config.toml
n_head = 8
head_dim = 64
norm_place = "pre"
init = "normal"
init_std_down = 0.0
lr_mult_qkv = 0.5
schedule = "wsd"
final_lr_fraction = 0.0
batch_tokens = [16384, 32768, 49152]
MLP neurons of a small language model. Each row is named by its layer, matrix (up: input weights) and neuron, and shows model dimensions 112-239. Each number is 200 + 30 x the weight over its row's rms, rounded and kept within 0 to 999.
After each neuron's rows, "fires in" lists the words (lower case) most often at its 100 highest values on Wikipedia text that the model never trained on.

L10.up1183,174,160,175,166,217,199,204,232,125,175,214,217,178,171,184,219,178,166,277,222,151,196,219,158,215,206,172,222,188,149,197,243,182,230,229,220,202,212,221,213,207,208,156,252,180,215,223,171,180,194,228,201,244,187,146,219,196,174,215,233,220,246,221,162,205,267,220,214,186,178,201,221,218,218,201,253,243,191,155,173,204,294,223,168,188,181,220,185,188,208,239,213,214,205,179,198,206,193,147,193,232,184,165,194,162,202,229,191,208,229,208,209,181,200,140,180,195,180,159,163,160,200,215,192,197,217,227,266
fires in: "to", "of", "successfully", "while", "began", "for"

L11.up1000,235,190,219,147,234,216,215,168,164,223,190,209,182,217,167,159,213,157,152,243,96,192,198,176,223,192,211,168,212,162,175,264,196,200,231,241,213,228,203,215,179,136,157,200,212,166,148,208,178,208,242,160,230,244,201,239,187,189,214,267,220,175,178,184,224,174,163,190,210,172,178,202,202,185,221,235,168,137,242,223,234,216,227,229,218,199,174,166,191,234,200,143,145,224,238,189,206,214,252,232,232,225,216,236,217,204,213,235,168,198,181,166,205,231,142,176,187,181,163,205,174,146,186,235,175,165,169,232
fires in: "by", "of", "from", "for", "to", "with"

L11.up1034,210,227,204,200,170,230,164,175,214,201,218,219,202,213,127,231,232,177,159,196,138,237,175,186,210,207,243,259,163,175,197,197,213,226,221,197,218,205,191,214,183,228,205,213,179,216,195,217,202,223,280,210,192,212,194,235,219,191,171,201,180,210,222,187,212,188,135,285,156,257,206,188,190,188,195,140,194,209,180,133,232,202,202,196,209,202,167,235,212,242,189,211,229,197,180,208,175,240,222,190,167,203,228,138,234,250,206,173,253,167,223,154,212,168,225,222,178,189,199,226,191,217,188,222,236,247,171,237
fires in: "his", "her", "early", "legacy"

L11.up294,229,176,191,235,187,182,182,151,218,224,130,194,213,199,201,198,166,168,220,193,230,220,186,196,235,193,210,186,135,253,157,218,193,217,195,141,232,197,213,243,178,161,210,220,178,214,202,176,270,173,143,240,163,214,199,187,214,221,211,147,186,250,200,166,159,195,182,207,151,229,257,166,251,236,233,177,182,180,175,243,159,228,260,201,196,190,193,194,215,206,185,185,192,196,215,189,204,246,226,194,207,193,258,160,173,165,238,176,235,196,247,242,202,194,192,196,186,242,247,180,195,163,125,224,205,245,216,232
fires in: "had", "for", "was", "has", "is", "after"

L4.up1252,190,241,188,231,226,189,216,196,249,217,226,203,240,192,180,192,170,193,168,177,165,189,178,225,174,159,205,176,219,250,220,168,197,187,181,174,212,218,204,168,226,198,168,205,170,223,168,168,245,175,283,125,166,191,181,208,229,221,226,166,244,137,207,219,256,226,256,263,179,238,255,211,207,182,173,181,184,231,167,158,247,228,214,157,234,191,129,230,275,253,204,226,223,238,220,204,198,158,198,217,221,217,220,220,173,173,232,232,147,173,168,183,150,188,187,225,214,248,236,255,238,140,129,186,226,208,171,205
fires in: "most", "more", "wodeyar", "000"

L10.up194,133,233,234,241,226,208,196,209,218,186,211,215,210,218,214,200,186,190,203,209,160,205,199,192,134,200,160,173,179,179,175,237,188,187,225,215,207,240,169,160,235,245,171,184,239,216,198,151,202,197,219,242,242,231,147,160,215,226,204,166,193,161,183,184,181,249,205,269,214,213,198,223,208,199,228,215,161,198,195,237,197,207,164,205,187,166,223,185,180,248,209,225,231,199,170,205,136,255,211,222,189,228,183,143,188,190,237,239,175,107,186,214,188,124,228,234,176,232,222,218,253,171,212,173,119,214,176,156
fires in: "there", "very", "most", "a", "more", "aim"

L11.up528,174,244,193,153,136,211,192,236,183,211,176,229,212,186,206,221,209,244,148,168,265,209,234,216,146,204,197,222,200,196,174,204,181,205,225,242,226,209,162,194,148,255,185,254,272,225,155,223,219,237,229,254,192,128,157,219,176,203,173,190,183,182,162,223,203,266,230,217,205,217,261,142,198,219,221,225,245,175,123,317,175,176,207,182,155,168,225,218,174,190,162,248,228,207,197,154,166,204,206,223,168,204,191,205,248,227,220,192,220,264,168,206,161,276,249,215,191,162,190,242,272,183,233,175,159,177,150,180
fires in: "an"

L10.up593,250,187,187,172,202,184,198,214,169,190,236,199,192,184,161,222,196,198,186,225,155,158,230,170,187,202,186,204,152,218,180,237,164,217,230,216,200,178,153,186,219,160,181,194,180,250,189,223,268,187,174,188,207,187,165,146,225,120,158,231,201,203,186,185,181,193,126,193,216,184,184,218,228,175,212,146,181,139,149,205,209,214,220,114,150,143,187,174,222,216,201,276,182,162,197,137,218,193,204,189,238,174,241,234,186,226,243,202,174,193,235,319,179,269,170,200,169,194,218,181,195,259,204,212,184,206,210,274
fires in: "after", "before", "of", "by", "thus"

L10.up858,217,203,167,232,198,175,191,187,206,214,204,222,211,180,116,168,209,183,157,201,153,185,211,215,229,165,220,174,231,225,224,177,214,189,238,180,227,202,211,150,214,149,204,268,193,151,177,158,234,243,204,156,166,192,175,214,155,237,226,217,204,226,148,206,257,242,221,213,211,173,198,170,190,213,192,215,248,186,249,176,220,209,246,281,232,187,187,198,223,223,137,170,167,178,220,238,142,179,256,261,219,207,252,183,217,212,233,232,173,251,155,239,166,183,234,248,212,195,216,184,194,185,232,158,199,192,95,198
fires in: "of", "with", "to", "and"

L2.up1160,185,211,125,158,225,245,260,190,230,216,259,183,225,198,191,199,193,158,204,197,171,227,162,190,197,171,199,228,215,188,195,217,206,258,205,180,217,178,221,235,158,196,202,213,175,158,170,155,180,262,263,212,222,179,228,200,183,205,203,139,244,169,241,210,212,258,129,146,178,228,202,178,182,223,142,225,142,185,200,255,215,204,201,202,206,189,244,225,175,192,187,197,166,207,224,215,182,188,224,178,227,238,255,158,175,246,202,197,196,194,153,222,152,167,160,148,206,236,213,225,232,257,186,192,239,202,194,167
fires in: "three", "of", "six", "several", "four"

L11.up507,230,228,172,202,164,167,206,211,197,179,226,144,202,175,186,177,216,138,153,203,193,188,203,162,263,215,199,244,155,170,174,207,217,179,243,212,233,158,219,203,228,159,243,206,197,185,189,169,173,233,215,181,200,223,137,198,198,225,185,189,173,180,159,215,129,202,216,234,192,194,194,213,174,242,205,205,220,211,246,238,176,255,214,225,238,247,149,168,169,197,193,158,180,172,212,163,172,236,179,208,223,212,196,176,208,189,227,226,180,282,160,214,186,189,201,182,152,129,190,206,193,204,137,224,152,138,192,224
fires in: "the", "to", "of", "and", "president", "during"

L3.up699,180,162,203,193,164,200,219,187,234,176,185,184,190,200,194,170,223,208,206,180,189,157,191,236,164,220,262,156,235,208,223,218,165,199,210,204,172,196,185,228,152,232,218,185,220,167,191,274,229,195,237,198,193,154,156,196,134,179,228,217,163,215,213,215,213,216,206,224,174,199,165,163,236,186,195,249,219,247,176,261,179,216,201,226,210,206,236,192,214,173,218,184,243,262,212,205,179,211,169,202,176,216,223,175,231,225,212,154,213,196,190,176,241,203,230,192,199,227,207,216,182,235,203,197,130,226,242,189
fires in: "s", "their", "its", "t", "other", "of"

L9.up113,181,247,145,202,228,140,145,195,164,229,192,207,244,273,239,201,141,177,166,209,179,144,169,185,221,171,137,199,200,215,224,183,212,227,183,154,208,200,185,243,201,220,185,160,175,246,234,226,219,221,188,197,206,156,203,227,219,205,174,159,199,176,183,168,193,207,225,146,164,215,218,213,186,211,197,161,165,152,177,173,165,200,220,159,155,228,203,223,191,233,244,206,213,154,212,201,170,221,190,211,152,181,205,115,198,196,220,179,219,197,209,235,166,209,152,190,142,195,164,209,238,160,184,204,204,170,218,206
fires in: "had", "according", "have", "has", "having"

L4.up74,202,187,159,224,155,224,223,131,201,164,147,188,223,230,232,182,198,202,171,245,257,218,238,219,187,137,193,181,203,246,175,189,229,242,193,203,171,178,154,208,182,220,167,211,182,193,159,194,210,211,198,176,166,155,202,209,193,228,216,207,157,171,215,213,203,172,212,224,229,174,232,256,166,178,123,208,188,171,170,227,199,205,221,218,158,212,149,228,200,218,230,180,173,180,185,172,207,221,218,145,183,203,219,202,209,219,222,219,174,171,233,253,221,184,177,236,231,189,218,154,194,214,203,233,215,250,163,229
fires in: "of", "associate"

L2.up936,175,201,180,213,193,198,137,172,232,201,177,232,189,168,209,114,163,181,169,194,198,202,209,174,196,202,228,201,184,167,222,196,217,249,188,174,157,195,219,192,197,203,252,130,251,205,206,200,188,205,172,188,117,222,174,240,179,260,224,198,201,170,165,180,173,123,196,201,193,267,210,189,213,203,228,213,219,201,217,199,193,210,195,238,230,224,168,178,213,159,172,184,246,231,225,186,171,179,188,209,162,185,198,203,183,212,219,169,227,157,176,198,246,255,247,204,231,207,195,193,197,201,181,206,243,197,216,219
fires in: "father", "son", "mother", "grandfather", "parents"

L10.up696,178,210,163,178,245,223,230,231,263,182,175,166,191,195,246,227,187,223,195,249,192,175,161,208,192,173,224,228,197,130,177,156,187,185,242,172,162,144,210,291,218,190,231,207,209,197,131,172,223,179,186,259,183,234,161,203,178,180,196,192,238,188,209,188,238,164,208,172,210,166,209,223,222,254,205,166,178,187,148,175,201,204,210,231,204,214,183,161,208,205,174,213,211,224,205,176,233,249,210,202,147,223,133,190,227,205,185,153,180,144,187,214,234,224,176,238,224,289,226,227,227,251,250,201,211,192,211,187
fires in: "was", "s", "were", "the", "have", "and"

L11.up1261,202,232,212,204,210,170,170,218,95,215,208,205,229,224,215,161,152,268,219,169,199,258,199,225,188,268,161,232,203,186,206,210,215,210,257,233,208,255,187,177,205,224,183,210,266,199,223,238,141,187,221,251,185,250,192,179,164,179,186,158,188,167,180,199,230,253,221,211,187,162,173,161,241,230,212,197,272,169,152,231,149,202,238,201,179,180,198,256,223,198,221,244,176,154,175,207,208,211,204,215,186,211,197,204,206,215,197,232,216,203,208,209,191,224,246,235,225,151,241,167,197,181,225,242,196,199,165,179
fires in: "an"

L2.up312,167,159,160,211,199,208,236,149,216,225,186,235,135,189,219,189,220,189,163,222,181,209,240,144,191,199,184,242,210,217,172,173,224,204,218,208,205,183,228,211,183,216,249,238,216,177,168,179,229,227,246,208,171,171,198,170,193,196,183,184,242,208,182,163,278,215,192,215,199,206,186,221,229,131,176,201,248,180,178,189,189,227,203,175,158,202,199,168,215,243,141,189,172,145,217,229,198,171,262,199,209,234,181,194,163,174,255,213,208,226,192,243,213,147,224,276,208,190,217,234,190,171,177,178,169,263,159,204
fires in: "of", "for"

L4.up1055,211,152,217,249,214,207,177,172,168,193,187,196,194,200,244,217,183,212,243,176,202,178,197,239,161,162,261,196,227,195,249,230,199,190,209,228,166,198,202,180,189,225,123,168,190,262,211,245,225,247,218,175,127,144,258,208,193,192,143,227,197,173,223,159,183,180,181,229,202,206,190,241,228,169,181,176,231,184,191,259,179,208,152,247,168,196,225,219,178,204,241,212,186,202,166,165,202,209,238,130,206,220,212,178,237,212,185,216,283,185,174,218,227,269,188,203,212,138,165,166,181,218,207,228,157,243,224,238
fires in: "0", "kill", "killer"

L11.up605,215,198,209,191,196,202,210,272,168,151,128,164,191,216,203,209,256,216,218,240,216,163,178,190,169,166,192,227,211,165,184,240,237,158,185,156,200,181,214,188,200,198,243,185,153,254,182,182,158,152,217,220,237,161,169,211,173,168,186,193,233,151,242,213,221,157,177,216,154,216,196,149,204,206,242,182,214,164,185,150,216,214,227,187,177,209,190,179,177,181,154,193,181,181,126,218,234,254,213,202,191,160,139,192,189,172,223,224,190,222,211,295,196,170,204,201,197,218,203,227,195,226,217,159,191,240,223,205
fires in: "he", "and", "was", "had"

L2.up31,217,224,193,138,191,219,202,197,192,227,189,139,219,201,158,228,224,148,238,291,236,220,215,163,255,182,195,197,217,183,224,201,159,197,240,199,248,195,170,280,164,205,144,267,196,202,224,181,198,222,221,218,168,200,275,178,172,155,167,200,212,184,181,241,218,221,227,208,224,255,227,206,222,174,180,226,250,207,204,202,222,193,219,236,215,185,203,219,205,230,216,205,167,205,211,212,247,179,213,171,219,243,197,203,160,218,188,252,149,202,213,161,162,182,237,141,175,217,213,212,218,181,195,169,255,202,272,199
fires in: "of", "5", "1"

L9.up750,189,262,156,123,216,102,161,197,247,131,209,213,248,177,224,201,216,181,236,201,196,209,153,198,228,149,218,255,233,224,183,190,206,196,171,256,253,172,159,170,261,204,184,231,183,215,256,240,229,242,192,157,177,177,205,248,217,207,155,259,158,230,185,182,189,209,213,172,186,196,209,242,168,227,199,175,132,186,157,233,195,198,257,184,160,153,214,214,219,239,153,189,184,176,202,236,204,217,179,157,126,185,194,183,187,245,166,204,164,196,234,246,170,212,152,185,205,204,202,184,217,191,214,200,244,199,217,188
fires in: "has", "have", "had"

L9.up195,191,187,242,217,195,177,210,206,213,234,171,191,189,198,150,221,201,195,194,250,135,205,200,179,244,189,247,143,233,201,200,234,187,252,166,174,258,236,224,199,191,239,179,188,186,208,208,198,205,172,194,209,220,194,184,213,168,221,158,211,194,229,165,187,254,223,201,232,187,189,170,170,200,225,198,217,222,156,177,192,203,242,181,190,161,178,222,199,199,186,202,232,190,177,245,190,157,165,204,168,177,163,203,173,173,196,301,236,250,226,212,217,168,218,184,182,140,268,170,210,241,227,193,171,188,238,207,202
fires in: "of", "as", "to", "with"

L4.up879,212,202,173,214,231,175,147,174,262,222,217,218,181,214,162,193,203,186,208,149,158,236,131,198,170,137,182,208,230,194,136,180,215,211,171,200,203,212,225,185,207,150,245,247,220,210,171,247,206,199,267,143,215,158,211,199,210,186,198,170,209,151,251,214,157,216,174,197,181,192,205,188,180,184,218,186,174,221,215,205,220,147,194,187,155,243,176,212,197,249,228,164,168,181,221,138,179,199,181,198,255,196,255,150,205,207,226,211,195,202,167,174,173,169,240,208,140,195,189,211,229,212,179,180,222,227,216,200
fires in: "more", "other", "most", "some", "early", "this"

L3.up556,179,170,184,208,166,212,198,229,193,160,205,265,218,201,219,171,211,186,236,154,176,176,188,182,172,182,247,229,182,182,144,274,211,213,273,218,203,128,187,182,193,247,236,204,222,208,181,237,212,183,240,193,181,175,252,248,207,219,211,133,199,180,197,190,216,189,140,221,229,228,152,185,222,270,190,200,252,265,206,192,224,206,178,176,219,172,198,183,219,211,202,195,173,156,196,175,170,182,170,217,163,247,147,172,183,196,170,178,210,186,186,205,219,222,182,182,186,241,202,138,215,198,213,190,223,275,202,215
fires in: "this", "his", "time", "himself", "her"

L3.up522,182,202,194,151,231,138,191,168,178,255,211,170,207,154,199,212,248,198,221,170,172,210,193,79,167,204,226,221,248,225,226,228,195,170,212,224,211,253,180,188,209,248,169,196,192,172,183,210,192,193,246,213,183,184,200,185,149,192,221,242,190,158,213,189,205,202,218,197,215,214,155,174,252,167,203,208,170,169,180,218,211,248,244,228,222,154,181,133,173,178,184,207,141,236,163,233,247,190,143,228,161,170,167,224,208,182,210,207,173,228,169,195,183,187,206,222,189,234,173,120,198,195,226,251,181,163,212,209
fires in: "of", "at", "for", "with", "equipped"

L2.up796,192,256,172,224,210,204,177,183,160,185,212,217,205,212,164,131,199,227,196,224,159,159,204,243,173,204,215,156,192,237,198,197,186,219,171,162,191,222,221,215,188,205,208,180,208,251,165,193,226,203,233,208,186,193,227,214,207,205,251,180,179,199,182,207,188,167,213,232,188,253,272,194,136,175,250,179,203,257,239,188,226,152,242,237,220,184,176,226,196,220,230,211,175,178,234,126,166,196,199,198,181,232,212,169,202,141,202,197,209,155,209,166,168,213,185,203,186,173,190,223,216,212,149,208,206,155,198,213
fires in: "some", "other", "many", "most", "set"

L4.up46,254,198,169,180,172,210,152,200,185,269,215,188,173,185,178,189,232,170,243,190,283,235,246,203,191,226,178,183,241,181,213,239,180,207,221,173,226,245,173,230,225,243,204,193,186,231,193,206,204,213,165,178,238,233,203,194,219,208,206,169,246,240,150,146,213,181,153,188,167,204,190,119,218,181,255,179,226,225,196,186,203,157,202,244,230,194,242,166,224,220,167,196,247,190,232,213,202,147,197,202,177,207,169,215,182,192,227,166,206,191,223,267,212,262,215,232,223,217,206,211,149,233,186,228,208,195,224,241
fires in: "father", "medal", "in", "district", "son", "appointed"

L4.up1011,199,246,169,235,199,174,261,160,193,214,265,164,219,227,219,168,177,165,211,219,190,233,154,146,197,146,208,243,206,202,174,148,220,212,186,178,197,158,197,169,164,220,209,242,225,165,189,196,209,223,241,185,186,254,215,228,166,98,162,179,234,186,226,214,228,219,250,204,201,187,211,153,216,186,236,176,180,223,218,209,264,170,195,221,246,177,240,242,184,189,204,221,207,202,199,221,208,184,177,230,188,195,177,223,168,225,252,205,170,260,201,253,221,208,210,207,209,247,166,184,177,194,186,167,200,189,210,187
fires in: "of", "two", "wang", "few", "wwe"

L2.up236,215,211,234,218,164,251,177,178,239,210,190,176,193,213,182,208,218,173,208,197,253,224,206,206,261,180,166,224,206,219,188,158,213,206,179,157,251,216,154,227,198,234,164,196,227,180,188,185,211,250,209,183,193,225,200,213,212,208,225,215,196,248,235,189,214,190,253,197,214,239,240,194,187,207,135,221,212,222,170,213,211,186,204,226,199,207,196,215,187,190,198,215,209,220,170,191,258,180,273,219,202,241,184,150,128,257,179,179,212,168,209,168,222,194,199,182,192,194,206,195,134,227,199,154,242,203,157,171
fires in: "1", "goals", "10", "win", "1st", "12"

L2.up69,193,194,140,211,180,205,186,159,211,217,201,147,237,220,185,145,207,170,225,187,265,211,188,220,171,161,198,214,223,248,217,194,215,175,237,176,218,160,240,230,243,225,145,240,174,231,161,212,205,205,227,170,216,198,214,213,190,207,206,219,163,156,189,210,266,192,159,179,203,274,201,138,198,202,219,177,219,184,159,186,210,178,148,155,184,180,149,180,226,209,183,222,153,232,179,224,216,221,201,169,204,156,166,194,201,184,208,208,140,220,270,196,266,204,180,205,198,245,152,216,203,228,248,125,183,147,184,209
fires in: "who", "to", "which"

L3.up650,231,218,130,207,191,191,224,175,224,184,195,200,195,173,196,236,232,177,203,190,234,173,229,226,187,232,233,180,202,212,161,190,214,235,236,232,217,206,197,170,215,171,262,193,186,141,199,251,182,187,193,187,192,160,168,174,232,188,192,168,237,237,175,177,189,248,193,199,173,114,108,182,234,181,149,205,174,198,185,232,151,203,183,230,246,224,262,229,230,222,209,208,155,186,228,184,242,172,176,220,193,196,241,168,174,205,251,146,197,202,204,162,208,122,247,174,239,217,151,200,224,206,235,203,257,199,232,182
fires in: "s", "of", "with", "laceby", "dorstenia"

L3.up438,241,160,171,137,193,223,184,156,247,210,205,183,242,192,195,233,216,190,146,202,238,206,151,190,217,187,142,173,175,214,188,194,219,231,272,330,208,240,169,260,219,187,212,224,184,167,147,212,167,181,253,174,175,240,179,201,238,190,171,242,156,187,232,156,219,246,184,231,165,161,180,150,208,227,210,243,117,145,193,229,219,136,214,264,208,200,166,182,253,208,177,158,159,208,213,185,205,251,228,199,222,180,253,187,220,204,218,191,196,182,182,237,236,226,162,213,244,225,178,230,155,210,203,184,229,180,172,185
fires in: "where", "loss", "of", "gave", "gives"

L3.up668,197,213,169,196,171,158,143,198,153,214,190,212,184,149,236,201,237,191,223,260,229,194,250,190,184,245,221,160,235,233,250,220,241,208,209,150,218,155,189,204,210,170,248,191,186,212,236,170,205,185,203,235,213,205,251,244,183,204,208,163,184,212,217,187,194,148,176,211,190,217,219,191,181,160,222,177,160,253,170,161,172,205,179,169,246,222,186,198,233,155,209,192,222,139,173,143,164,203,211,241,186,229,196,211,183,241,191,187,203,170,192,220,143,203,238,233,234,189,186,177,134,212,203,175,231,200,218,179
fires in: "released", "signed", "joined", "appointed", "contract", "founded"

L2.up210,191,200,170,216,198,197,193,220,193,241,192,181,206,265,232,202,169,219,221,181,244,130,201,200,251,183,206,215,191,248,224,209,187,171,181,164,223,156,216,208,217,202,236,205,187,206,190,218,168,201,193,183,165,215,203,186,229,231,179,223,152,217,285,217,207,157,172,180,176,211,162,166,173,154,222,203,228,167,157,259,255,189,164,210,188,232,165,265,232,168,213,223,205,146,257,193,246,245,220,153,193,203,193,174,194,202,152,170,159,177,155,268,179,197,204,172,215,196,202,171,140,166,168,239,145,243,221,186
fires in: "0"

L4.up141,226,169,215,244,172,125,211,205,234,204,228,158,180,190,189,158,242,216,177,245,197,151,219,193,221,142,196,207,198,228,227,200,217,215,156,171,197,163,241,208,163,171,174,176,173,194,193,194,201,249,197,161,227,222,238,211,209,207,214,204,218,241,209,185,200,135,203,184,202,166,185,168,188,224,144,181,200,217,209,193,203,222,211,215,230,186,200,235,215,183,206,210,184,215,159,211,188,203,278,206,218,171,158,248,176,212,188,170,219,209,242,222,217,212,200,178,221,232,183,157,229,228,191,171,231,203,254,205
fires in: "to", "would", "with", "released", "signing", "contract"

L9.up424,146,173,214,256,162,208,210,162,193,175,191,182,167,220,209,189,216,157,165,213,193,145,152,254,221,160,214,193,211,252,223,160,199,190,205,203,199,234,219,225,196,281,243,169,193,226,193,186,209,191,238,147,182,202,215,269,175,217,181,243,225,242,204,151,180,176,156,210,178,178,151,154,188,242,255,181,203,189,199,186,181,183,201,198,181,140,174,216,232,238,231,194,178,216,243,174,178,205,226,164,240,172,176,211,153,154,207,167,250,177,224,180,151,180,194,208,219,252,159,223,246,174,156,259,265,258,216,214
fires in: "to", "became", "become", "as", "becomes", "into"

L9.up809,206,227,166,187,219,179,218,154,158,165,213,165,213,184,194,187,215,193,195,194,252,140,109,189,201,239,152,193,174,202,191,188,194,196,237,204,241,217,213,225,215,182,212,187,161,166,144,221,192,221,218,232,227,165,184,211,167,204,219,222,223,164,144,192,237,193,253,184,204,192,187,216,222,214,261,240,263,205,166,242,218,205,184,178,172,234,199,203,181,232,163,175,219,223,220,176,191,179,166,166,204,198,160,268,191,143,243,160,226,242,181,210,224,177,212,203,163,204,235,216,171,177,210,208,207,118,153,220
fires in: "one", "which", "who", "where", "because", "an"

L9.up12,166,203,205,174,219,186,270,149,110,182,253,212,213,214,173,208,205,215,214,195,149,189,208,224,194,193,211,238,199,256,202,176,265,198,145,203,183,196,242,196,181,218,171,203,203,180,216,132,259,155,234,198,189,225,189,232,207,190,180,231,254,170,220,225,188,268,195,169,216,208,182,207,204,230,232,197,210,201,119,185,169,191,217,167,197,214,167,236,238,211,230,200,154,196,171,168,193,224,221,178,160,171,206,213,192,229,144,189,188,210,217,220,167,194,231,243,221,210,171,210,168,199,187,185,232,201,180,179
fires in: "to", "not", "be", "a", "as", "being"

L3.up790,161,214,167,184,211,231,206,217,222,221,255,200,186,227,235,197,178,129,174,164,202,225,226,190,202,128,189,200,189,219,187,186,174,266,197,208,188,211,228,184,234,213,242,190,196,135,184,200,159,198,208,247,200,229,231,217,170,126,187,151,180,182,156,233,174,224,176,221,228,168,216,187,148,213,179,224,132,168,220,218,224,210,157,208,211,194,231,217,196,204,224,219,180,207,154,78,190,186,169,154,220,195,181,148,176,262,184,233,196,248,193,185,184,289,204,152,220,226,176,220,186,242,164,206,252,195,208,163
fires in: "of", "these", "several", "few"

L9.up842,232,172,192,157,213,173,196,199,154,215,207,169,187,152,142,187,148,162,242,216,162,182,248,213,191,211,211,304,152,191,221,220,202,225,268,236,175,157,171,227,183,197,183,199,171,241,225,230,245,148,201,207,229,196,150,166,210,166,158,275,240,230,192,174,162,223,158,205,219,162,185,204,217,206,160,202,231,197,206,194,212,199,207,176,162,146,194,152,169,176,211,207,178,157,195,163,198,154,214,202,248,212,184,240,191,198,273,196,203,258,218,232,192,255,181,191,179,187,202,153,233,237,179,179,192,217,240,221
fires in: "of", "for", "in", "before", "by", "and"

L9.up72,190,178,216,266,185,195,221,224,192,220,163,206,197,219,171,198,244,210,227,240,177,219,172,204,248,178,204,216,245,241,210,166,180,181,180,179,210,213,218,238,211,207,202,210,178,239,181,196,190,223,205,219,199,238,201,191,263,211,169,252,194,243,179,204,196,188,175,189,213,127,232,144,209,178,242,181,209,214,182,240,174,130,204,142,257,252,249,242,239,199,175,190,159,227,210,134,240,228,223,203,202,199,176,144,195,205,173,189,190,184,160,235,127,218,229,186,171,254,147,219,183,223,224,229,191,150,231,216
fires in: "of", "by", "with", "n"

L9.up76,187,180,224,224,207,177,162,209,149,237,226,248,176,156,178,197,183,165,123,201,143,203,206,120,227,210,209,241,180,204,205,170,180,175,178,201,260,213,212,134,240,160,190,218,170,187,195,213,234,232,187,184,200,184,195,211,167,247,187,209,150,236,158,221,178,182,209,202,203,206,179,123,267,250,218,240,186,172,242,253,212,212,221,218,188,202,243,209,213,199,177,168,146,170,229,162,211,203,236,188,206,222,204,221,232,197,237,166,189,268,208,196,215,195,242,172,203,154,148,170,219,251,161,143,205,200,195,209
fires in: "with", "of", "by", "to"

L3.up1131,203,197,207,230,201,195,181,181,263,199,238,182,210,180,211,171,227,154,192,179,198,166,204,231,194,187,203,229,201,244,224,148,127,151,221,233,225,214,170,206,232,198,186,133,161,161,216,221,214,261,186,203,172,226,195,199,135,149,210,165,232,217,225,155,235,173,158,234,173,202,171,189,219,233,195,235,220,228,162,184,232,193,160,192,219,179,208,205,193,180,195,177,243,205,197,213,233,220,220,193,213,173,200,220,206,220,151,173,267,226,186,227,216,190,237,242,194,196,219,228,207,203,203,251,232,201,210,211
fires in: "their", "its", "his", "my", "these"

L3.up360,207,209,195,181,187,206,227,231,160,237,154,210,224,247,220,169,160,146,257,222,206,213,200,176,196,195,271,147,183,235,225,187,160,216,229,180,242,239,224,170,165,194,232,175,175,190,206,243,209,224,226,171,235,176,206,207,181,219,192,252,191,212,224,202,219,185,185,201,227,194,169,195,145,157,191,233,255,230,187,207,171,191,217,175,154,215,196,232,193,183,237,229,283,272,220,158,150,198,241,203,138,231,230,209,159,190,128,243,229,249,164,166,207,196,191,194,234,186,202,177,219,211,154,201,163,207,228,200
fires in: "0"

L9.up1168,183,263,161,188,257,205,225,232,209,196,184,183,189,210,181,264,185,212,195,196,209,209,147,173,244,149,243,223,223,237,174,245,157,223,236,222,210,168,165,203,223,166,210,233,192,217,186,180,193,199,193,200,215,247,153,214,232,225,213,153,160,200,231,179,241,177,190,198,170,205,158,180,226,191,200,192,229,170,263,193,218,183,198,203,216,195,210,234,230,198,253,182,192,221,196,186,222,243,244,205,198,256,245,173,220,186,199,271,176,242,186,234,211,229,284,226,199,190,163,157,177,195,211,191,218,175,251,228
fires in: "with", "to", "by", "from", "using"

L4.up598,196,178,164,229,179,161,176,180,158,193,199,256,177,168,214,165,128,210,216,191,204,177,204,202,182,172,191,229,219,208,202,153,227,224,184,198,257,181,233,177,190,243,183,222,225,260,158,204,198,181,198,177,219,168,227,219,213,248,247,220,151,187,235,201,153,246,195,198,191,212,202,185,196,249,232,139,169,208,165,225,163,193,296,153,172,197,168,189,216,221,228,201,184,234,223,231,196,216,239,171,183,167,222,267,226,197,217,191,132,204,243,223,166,170,152,194,219,211,165,179,202,234,179,195,242,191,237,155
fires in: "as", "to", "none", "been", "of"